Weights of a small GPT-style language model, trained from scratch on English Wikipedia: width 160, 2 heads of 64 (1 for keys and values).
MLP neurons of a small language model. Each row is named by its layer, matrix (up: input weights) and neuron, and shows model dimensions 32-127. Each number is 500 + 50 x the weight over its row's rms, rounded and kept within 0 to 999. Numbers have three digits each.
Before each neuron's rows, "fires on" lists the tokens most often at its 100 highest values on Wikipedia text that the model never trained on; "fires after" lists the tokens most often just before its 100 highest values on Wikipedia text that the model never trained on.

fires on: "\n", " University", "|", "areer", "\""
fires after: "\n", "==", " the"
L3.up509:519543470571444494496550514517451498520517441474332582458440521453490575505465479470519462536529528555524539428536538544413445456465511534482552513444445449479464538538540499491440458423545522518499390524500504483400475610354575517538509613505523450593450531441612470536578527473509571560

fires on: "ers", "ot", "A", "ine", "S", "ter"
fires after: "v", "r", "or", "R", "et", "in"
L7.up530:444521564499572506500473488512474552576343536422533466398422459518468539509429478448500545492502559542607487502512498570516479428464463475508416495492463539470433556482480456505554427555400533533513528542469462504546555503474416552545541452550464419535430550551403502479667514445581537499

fires on: "on", "l", "7", "0", "um", "8"
fires after: " (19", " S", " M", " 19", "S", " At"
L3.up49:491525501453492528607533462529550546496560530517529444385523397565485523565477487519518424488627509501447411497545565542511494469472480585498475449490515444506415504455501560516529549479520558522554535509515395448426462537481536475515396462546412556604553555501481454456436502517494551471

fires on: " of", "d", "z", "and", "ge"
fires after: " a", " C", " A", "ge", "A"
L3.up55:441545530536398472473477482555478468474444507432487510557498479507505528506443556502518464492535501503471421434437439444537556547497522501472397549454466482459474409557425539496529542507504379556465498367399446557457488570529515550537559409439486485535468451485552522453470435567548485552

fires on: "od", "id", "ge", " us", "ies", "ation"
fires after: " m", " d", "ar", " s"
L3.up396:539542550494427440521522510506520475456512498515507479516456559513580464463503514454516453520475440613509492547577445443538538581476567502507516595508562448538425554499462586451604552473455584425425536551521468379508440392495604449435486449499496471452499415471565568442477593576469585461

fires on: "and", "ge", "ank"
fires after: " b", "le", " C", " h", " H", " f"
L3.up415:481570534432583471520561489476522481494396430419510559527511535566496558418531506503489435511513457420482408474444459499434527479463571482605528434398473549502449469507571465537564560617461523513575524462508492501480510491547485439446611480556522449504551479575500472462476443445527466512

fires on: "===", "2", " ==", "=="
fires after: " ", ",", "s", "°"
L3.up637:508507572509466444489545475416431446496468475556453440511502465495542524541523523437648476496471556491540585459461512498452512578443487440516436432526390496554518443539497483453534514506582525505574448484501490511492512465442493538481503400453515493419541581469533538443525487416504482537

fires on: "\n", "ight", "for", "able"
fires after: "\n", " l", " le", " per"
L4.up444:477489536576527599516455456397575500477499470413438456503547492479578513497469464476555490494569559421576470455429471495459499502538626491450553523474545494530508536530542458575549524484480583394479523490432532420468477554496503489492571447534443423551564514506560433592488502479458582420

fires on: "od", "ip", "ro", "e", "el"
fires after: "p", " app", "ic", " R", " Ad", "ly"
L4.up336:548472440574399471500474413497495586497508482482424539479506573474522521547550444447498510531499432506534457509453623546507565387518428441469525574518500472464523566565589466475517440570571473585477505554583510483434594483434472517530479510425534525469458450482555412449425541455527543451

fires on: "ver", "e", "so", "oth"
fires after: "e", " P", " ", "il", "s"
L4.up82:490494464427471412581421578465534490564496526446480532440573497481524469512469543521491554545483586495565438610468549508483413403531469467511493491494536447498444501562524517506584504522464507379544517537447435489539499416572496442428484472417479499422488550471564537445438630482415518584

fires on: " ", "es", "e", "ite"
fires after: " |", " s", " the", " G", " The", "|"
L7.up191:433512509530533504544511436487500463527479502482503561449539464527509432597582480549481414649511593515650531384465517466442535522472558504588452521547611433549436481484467555531506504518451428478487571558392500574499445572506454549472450515444556525522518390488508449496425513495467527512

fires on: "ag", "ul", "or", "oun"
fires after: " Y", " B", "an", "am", "ah", " Z"
L4.up90:448488462456520455478444474492535432503543508543516445555537536581498484397440516535463459476457418525476513509535519552645500414504506476629543449495563531460436520501462515622434520453532480464392526566505549533556486525451435473454462573546592565572536529492501489423442544519558535433

fires on: "\n", "if", "or", "oot", " Count", "ri"
fires after: "\n", " f", " d", " h", "-"
L4.up73:474600518523452482475554480427483348431548531393501405494539515370514586524496523490482478475505448420500542476473396447520629444457540447495480489544467422578433475485496417467470527445460451534586400498481396465417469532474523453466432504553488490464463547458471456454537516461489507515

fires on: " ", ":", " |", " 201"
fires after: " |", ".", "\n ", "|", "ield"
L7.up26:474602531550593428504476475559519441483621493439487544520509504418519548535558503474426492521491431557530443497443480576611559479470553453599520503510512528479504504497500575468548446488528514440593381570435484505509534513567449459488467583371554503451497518563537462542440486515538491497

fires on: "ut", "ward", "ri", "our", "cc"
fires after: " A", " a", " h", " H", " C", "c"
L7.up32:495387442468483473465529523484417389591540527410491482590518448526489495493498444524512543520521482571497466487579490419541536522548473488496436544471454489533514451510387464492481551569474447416442416473522557442505559583576534552518560439510480483516504522492423518436453544540425486507

fires on: "–1", "al", "–2", "ague", "–"
fires after: " 0", " med", " 2", " 1", " F"
L4.up386:485477586617533448491517379496483474468462482492491533529457486504535517433535480467596542517433500526546514444529519480434543552555541531443534422565403527436545513537570506444482578535539439602589423406387570542380569483370500525470497485479560460583512501511550509428511544465478553493

fires on: " also", "ear", "2", "ist"
fires after: " Y", "\n", " is", " W", " was", "20"
L3.up324:493521581467580451547480416518570550495531476511557486430569521540448512618515483467517578580539458513520499465555569516485432395501440499413562476492477518486515583510571614422428519532515493532446512494456454517460454554473511522473477515480597410440441445448510432510469484526530567530

fires on: "|", "20", " under", "ro", ":", "-"
fires after: "\n", "ational", "20", " f"
L4.up397:512548481459469566546541423566518469448428528425501474484498488482535479477556504534496491570545512537468505465581520453477523433450486478479554538478383485502551489549532456389467596431548515492490377505451443464510541491423465493489515445494595554510511533462557482424509523483487467482

fires on: "A", " and", " de", "r"
fires after: " R", ".", "R", " S", " D", "in"
L7.up521:443442592491449444455481451489581551499541548471478466449455575634493441512469529486487394481551493440516543532518540439512562502487427471534478399568478524538624549422583544489581530531517544526541520540427467447583534510529451463532516481536374538476403556458555488512415499413401553494

fires on: "ot", "ic", "y", "ary", "e", "p"
fires after: "raph", " v", "p", " p", "h", "op"
L4.up152:552551514561460474559529467443409542450412464308457474589528500382490483564582594529479514554516568509475491514441470582481501482549566495526589524503438493524481406432484527503505458566503528485551516501423453492464467540486452485551449425554448486503474481476484566473481476589491552531

fires on: "\n"
fires after: "\n", ")", ";"
L3.up340:495522488482478431447456514418522487482485534477449593486500440535503545519375619515464516509539561455544501448596501618580624426558486573559506493540566488488506515535447430518550521533546485489463480484473385460451461362549518423548550502538480518521539556489490457476515568595473462554

fires on: "ot", "ro", " e", " E", " T", "o"
fires after: " T", ".", ",", " w", " |"
L7.up284:491564527454536481512509453512557550465443472361516525526581509504391446542582462530455483564539337472476543547530438497504502463449445496595575420421531489593559572496519493492521459519513503516521529469534506465481456550460430430475557493388503507451586439486507483499526465398587477493

fires on: "il", "her", "\n", "en", "re", "er"
fires after: "t", "at", " c", " l"
L4.up608:454598459525554463553500515468472475564344513400492547539399473474537542492537479580561466515518478538455469441559450455500538492423500491493537491470524500509614524427532550498527466478525503434478492432526468569482536574516576548466586507555544514454489511573494407625574528462397534480

fires on: "j", "iv", "h", "ol", "a"
fires after: " D", " H", " W", " P"
L4.up251:506509539551482484522507488510366435418579565490459524468514536584570529494506573531509511522514508458512509492532379451549487584537573528502601430465491470476488547346560509480588487468474503552529552524406466586501602451497464522478497402497498479434486461506496563560413569503464601535

fires on: "p", "t", "o", "a", "pt"
fires after: "em", "op", "ov", "ber", "ir"
L7.up541:473535481519451499546509488527518547499500533491498528554565571527548574520551454424502533523551580495582597531535559499449452493512449434432551526537474468553548544532567499522481504464593416520599574482477548475407489551510363428467558430540488488493412524504535586495595420422440496423

fires on: "p", "g", "ok", "t", "ld"
fires after: " to", " be", "rit", " he"
L4.up462:458586440486464557503531443552534570505450517489486635490454486441477521491502517450566537503578567495535451444433461504485570440543466494370460543441524479442539535503453532490510444450562591481491521495582474378506496503467424562438490520627472475459474477406546447561592513464518527446

fires on: "st", "e", "et", "a", "i", "so"
fires after: " in", "an", "n", "at", "ar"
L7.up584:495439467469498526557503467614545515509507543562519534462479421521479512342541467513526473451562506489554505472522548537434470507506534445479406462465512553455479543530485582526551479485415520589550505472520472515540538595435528472493462485490382509531472440512453410472510436489575442439

fires on: "ction", "ward", "ing", "red", "ee"
fires after: " A", "c", "du", " S", " C", "ac"
L3.up535:539522494520519529459474532478457460617380690453481443467512463590552488460447407529471474612510530501480501473519532418546526516518448535543537514527495432457488575430510501467476460517505515467535473619417490438528500542508506352473603552525404556494480516632470408430507469485526482388

fires on: "it", "y", "a", "es", "il", " October"
fires after: " K", " T", " D", "ry", "inn", "ok"
L4.up367:495486537484444477428509495450448458565494496562547484501489399621471423465581456532366537596484530553489550466534388547514472477459456491509438516510484428473423449485474488418501500585548552477541493550519436498445552352576478448514492519581505494474530564516505462501551521460577430571

fires on: "|", "ball", "areer", " /", "ational", " ("
fires after: "\n", "oot", " c", " n"
L3.up380:534490461550560512475473441457512491433526510543426536580506507602455486403449499518479515467450450507458514494466470528424654540581515503502504497556532430454481443592487500426454491549515461554544434453417481500461512553486524464540551496471574483502482512463462505425440496428576425509

fires on: "p", "i", "0", "2", "ab"
fires after: " A", "k", "3", "1", "_", "0"
L7.up529:465566453577425488438566532481489531542447524451532459430466472512489431402439539436556507517468637396573602484524542474511473451474562453452389503510451440590386460451581491565446519552475538536559526515446519531426520492545543516568473537542554520479511422452497437532413441552439512507

fires on: "==", " where"
fires after: "\n"
L3.up577:450434531461485509502491582528443465500525494495494479442545474428469544589419506434463393411585539481517539444545552531449588398466539570523542488497429452483474546513517452402496529433440475497538465588472445530467494493511445478487510549434444600544462567540558414481423451555445440506

fires on: "ra", " fl", "h", "d", "a", "r"
fires after: "-", " p", " W", " C", " F", " l"
L7.up467:476576469447449484537530512497503452468492499487363477524513558553519583429527450478519495539557562514539428451463485414464455556461454455531440530514511431549510434423468504437622540497590436540516573507596491543579524451512603593503544560505462480493543465481508453487401540461494522526

fires on: " team", "ak", "au", "x", "ied", "ew"
fires after: " d", " D", " J", " m", " o", " the"
L3.up96:443497505522412480480517348479499543434568513487512610398491541531617419512588483409572460465566512568521581538479473516444414589572498573404469426484515560530462479498480471509538475502573508415489453481471449508544491548476526535532629454547457512536496520496504490465502558466510549448

fires on: " team", "eries", "ick", "ame", " film", "au"
fires after: " the", " s", " a", " p", " g", " m"
L4.up61:510522506527403476470459463533479423445507459506412537533453510465596489534536462486527532488436454482535462464471461493429560468653480555468541511561552505507493518429432460511508501510566600521535543446518641528501500544540513512526632494550424478412448477493487497577578516552580525575

fires on: " ", " a", "os", "m", "ot"
fires after: " |", " J", " V", "om", "r", "p"
L7.up430:575363494442492540509467485522549517467578377436539513464460539519472351504501568469537516483475481561553482474507507564490470524568545535537451521418445501475529474612478480443500465455508493475519481553470497513554552448595447497441543492490544586408442501527491458440549567432453547491

fires on: "e", "o", "re", "we", "ict"
fires after: " P", " \"", " p", " s", "-", " B"
L7.up294:470510478460562553421485464492503409569540452405425408487520557483478594557481486545450575514456488458520532480462499444480540461437504456657528530524472422589536485527562542434575537511558480512535451452448512536483461499474494510557553557481488535471569561534437525470477546486472498637

fires on: "us", "ge", "ount", "at", "amil"
fires after: " f", " b", " c", "an", "cc"
L4.up24:504497480493524527528458450480543472460468517421561587604467507503485371474484549540541480582503509444600478492501527393435563497432398471436466551522481512536498520557453462487537508469583526540433575480564496493435471456431484509601468491453512460483487467481501458435588407545573429474

fires on: "l", "ur", " re", " cons", "ar", "ed"
fires after: " f", "ul", " was", " un", " t"
L4.up138:472521558551473470450435412554504493502501577517528521468380556523471508529443498609420503555542436545470528490453449476464414562535469539389587420400464566579455558469367616538576488495497486580503481539542493532516489564529506506464508375477538469490505474532588490505607424510515568487

fires on: "ut", "m", "ater", "ig", "om", "ill"
fires after: " m", "rib", "is", "m", "in", "d"
L3.up636:494464427446431482502479522521448401579468506438476497485465510489609497489551548454509518440554510565448512545516475452486497414532525492465533434603522466517506530477513414485582536543596583447440534597649510475468516591517522451523391542473471550558489558437481459571471497472506530532

fires on: "\n", "k", "y", "ield"
fires after: " =", "um", " f", "ol", "amil"
L4.up450:511570562477418477561570527524515454476463490476532532435496456429405606490567568442523422454435560451509471459467488505550484502540506568449483550431415481488523392447493550471498625456583452560536502439469507520436471456542514505506550379538490529508434535584510582497499440495469538510

fires on: " ==", "===", "ied", "1", "=="
fires after: " ", "s", " d", "areer", "ast"
L4.up561:468509408476406426509585452470455431434552529524413514414483477594471558572544510476493462477414558559510463446443556566473560475488524416433450461548511569556460612567500403479610507485560455483498416456445439508506511449529543509438472397433510540499455535462458559573542533423519513438

fires on: "oup", "als", "inal", "eat", "ics", "th"
fires after: " f", " gr", " ch", "ist", "on", "oc"
L3.up541:534574441559471510466561378450595497486431579421390519451442423521508616488466528384493569571486486564479508514450561490495600541580486525435472558496500503477497479472553408538564542514445533541548438517539469432413567564512535502509425466559520430566534473481494470492554533564385487533

fires on: "ver", "re", "I", " |", "ect", "ill"
fires after: " P", "p", "il", "ec", "ate"
L4.up338:413453506524421484488535511402459622489479479446461496475526474503494465469473444539618518556606502406492528541517558528557536574479457594549446492483521562432524516522464511446504497508541504419533540544388499458522507542510526436543448455526486513547502586517577429427544589445469512482

fires on: "il", "ary", "ug", "e", "use"
fires after: " s", "t", "a", " k", " be"
L3.up522:395432397532471580536536533498477476561541496405502491533570430435536539461482497675496479551546547487454422490434496486422546544555542550513490495471465466546527613528529485481533471434528498454431550559528418494497456497482444553445453500584343444516512518490469489511448546469460576390

fires on: "end", "all", "em", "eat", "al", "old"
fires after: "m", " t", " s", " att", " f", " p"
L3.up116:548496550542448611508496455510535395470432584509534420430446542490519459532502560542459603452495426496468495487445525455431504514643431452532516485506470491484503550521541521549535482514437443489629502588528520508541382591437543489416478443539448433529514506420420490516492522390510530519

fires on: "ch", "ight", "k", "un", "aw"
fires after: " l", " comm", "ran", " col", " Fran"
L4.up232:563475478487479482528561566492494461374491500420482561504493505494553545398488454416517437464480536528510565513552565527518378440477503421537424628421561434454480494470461530517459505441484495490570514446427480459475524565472536539576425524554516568456504548544542539556523412522488551531

fires on: "ch", "c", "or", "ai", "our"
fires after: " A", "b", " Ar", "ab", " ar"
L7.up208:445409432426485544566485492455462515477531445533527674606445469459559553454531401484474456454502449472528556518500513512510515625582567506452479436504451456435506385462493414427491561475510444521526501512466618516472463568460445514548516517485562580545514412495507398529481532532541543395

fires on: "|", "os", "\n", "eral", "ad", ")"
fires after: "\n", " Gen", "h"
L4.up28:529507575498508410545573529499496512543501477416426548432494472537439453532570417433514492494530547440541543544492480406509418490494564532568497417494435500465569561518538556478491601507479455535566464570501558465479541512380501519544492463521534368630470501517484486488495498405485523449

fires on: "ill", "le", "ix", " Ju", "en", "ub"
fires after: " v", " A", " V", " R"
L4.up564:490504491481472447436566529398493538497521477494452494567518536491523561451482459476507458419503475426604419521502497482525565551493423553460525569472459625459478549504445643490521419489576550560546504456409556485547476504497543494509541567471490448501521497460547405445520459447527477562

fires on: "y", "ure", "e"
fires after: "raph", "olog", "ct", "ut", " stud", "at"
L4.up62:498566556455406444503557499465513547577480454487477598544466498477536608438511453492479531501495484550498480525476437590464458414592412553481539540477481531537540486450487443586585465503482494477502448534486468479534455487469482516541491494490444436450468461510504502490606538537465574580

fires on: "ag", "und", "wn", "w", "ip"
fires after: " B", "ro", "an", "il", "b", "he"
L4.up144:526471490529458455441449531585455390582498481457489524487451484452561484434430517442521464509458528522506520533538517491622619454491572488579507526512542602498464410441492419513409472571529499491534583525562508488397549513458474544477557531476545445481474442550455492437426469515481463561

fires on: "|---|---|---|---", "m", "y", "d", "S", "W"
fires after: "\n", " n", " p", " k", "r", " N"
L3.up609:485430528514406504434548523542520443472521522439549477442490497478485473532489526496509462516454541581481450472417431546524555582451478471484437548510455431421554490513505467498505532560551533531505531534409488513527429511473422537438495467466575482566568432441505435474616474518559535350

fires on: "w", "1", "0", "l", "9", "2"
fires after: " S", "\n", " 19", " (19", " 18"
L3.up521:617538585441473571466519540609507467464499515515492566438522535467546424563484552485528438439514396466508488475489541451461527432487439550492573535544552438562489561501465489503503466554526581481509488486466404577483434504517441494516496499450439505544487469480521449507409527476446619491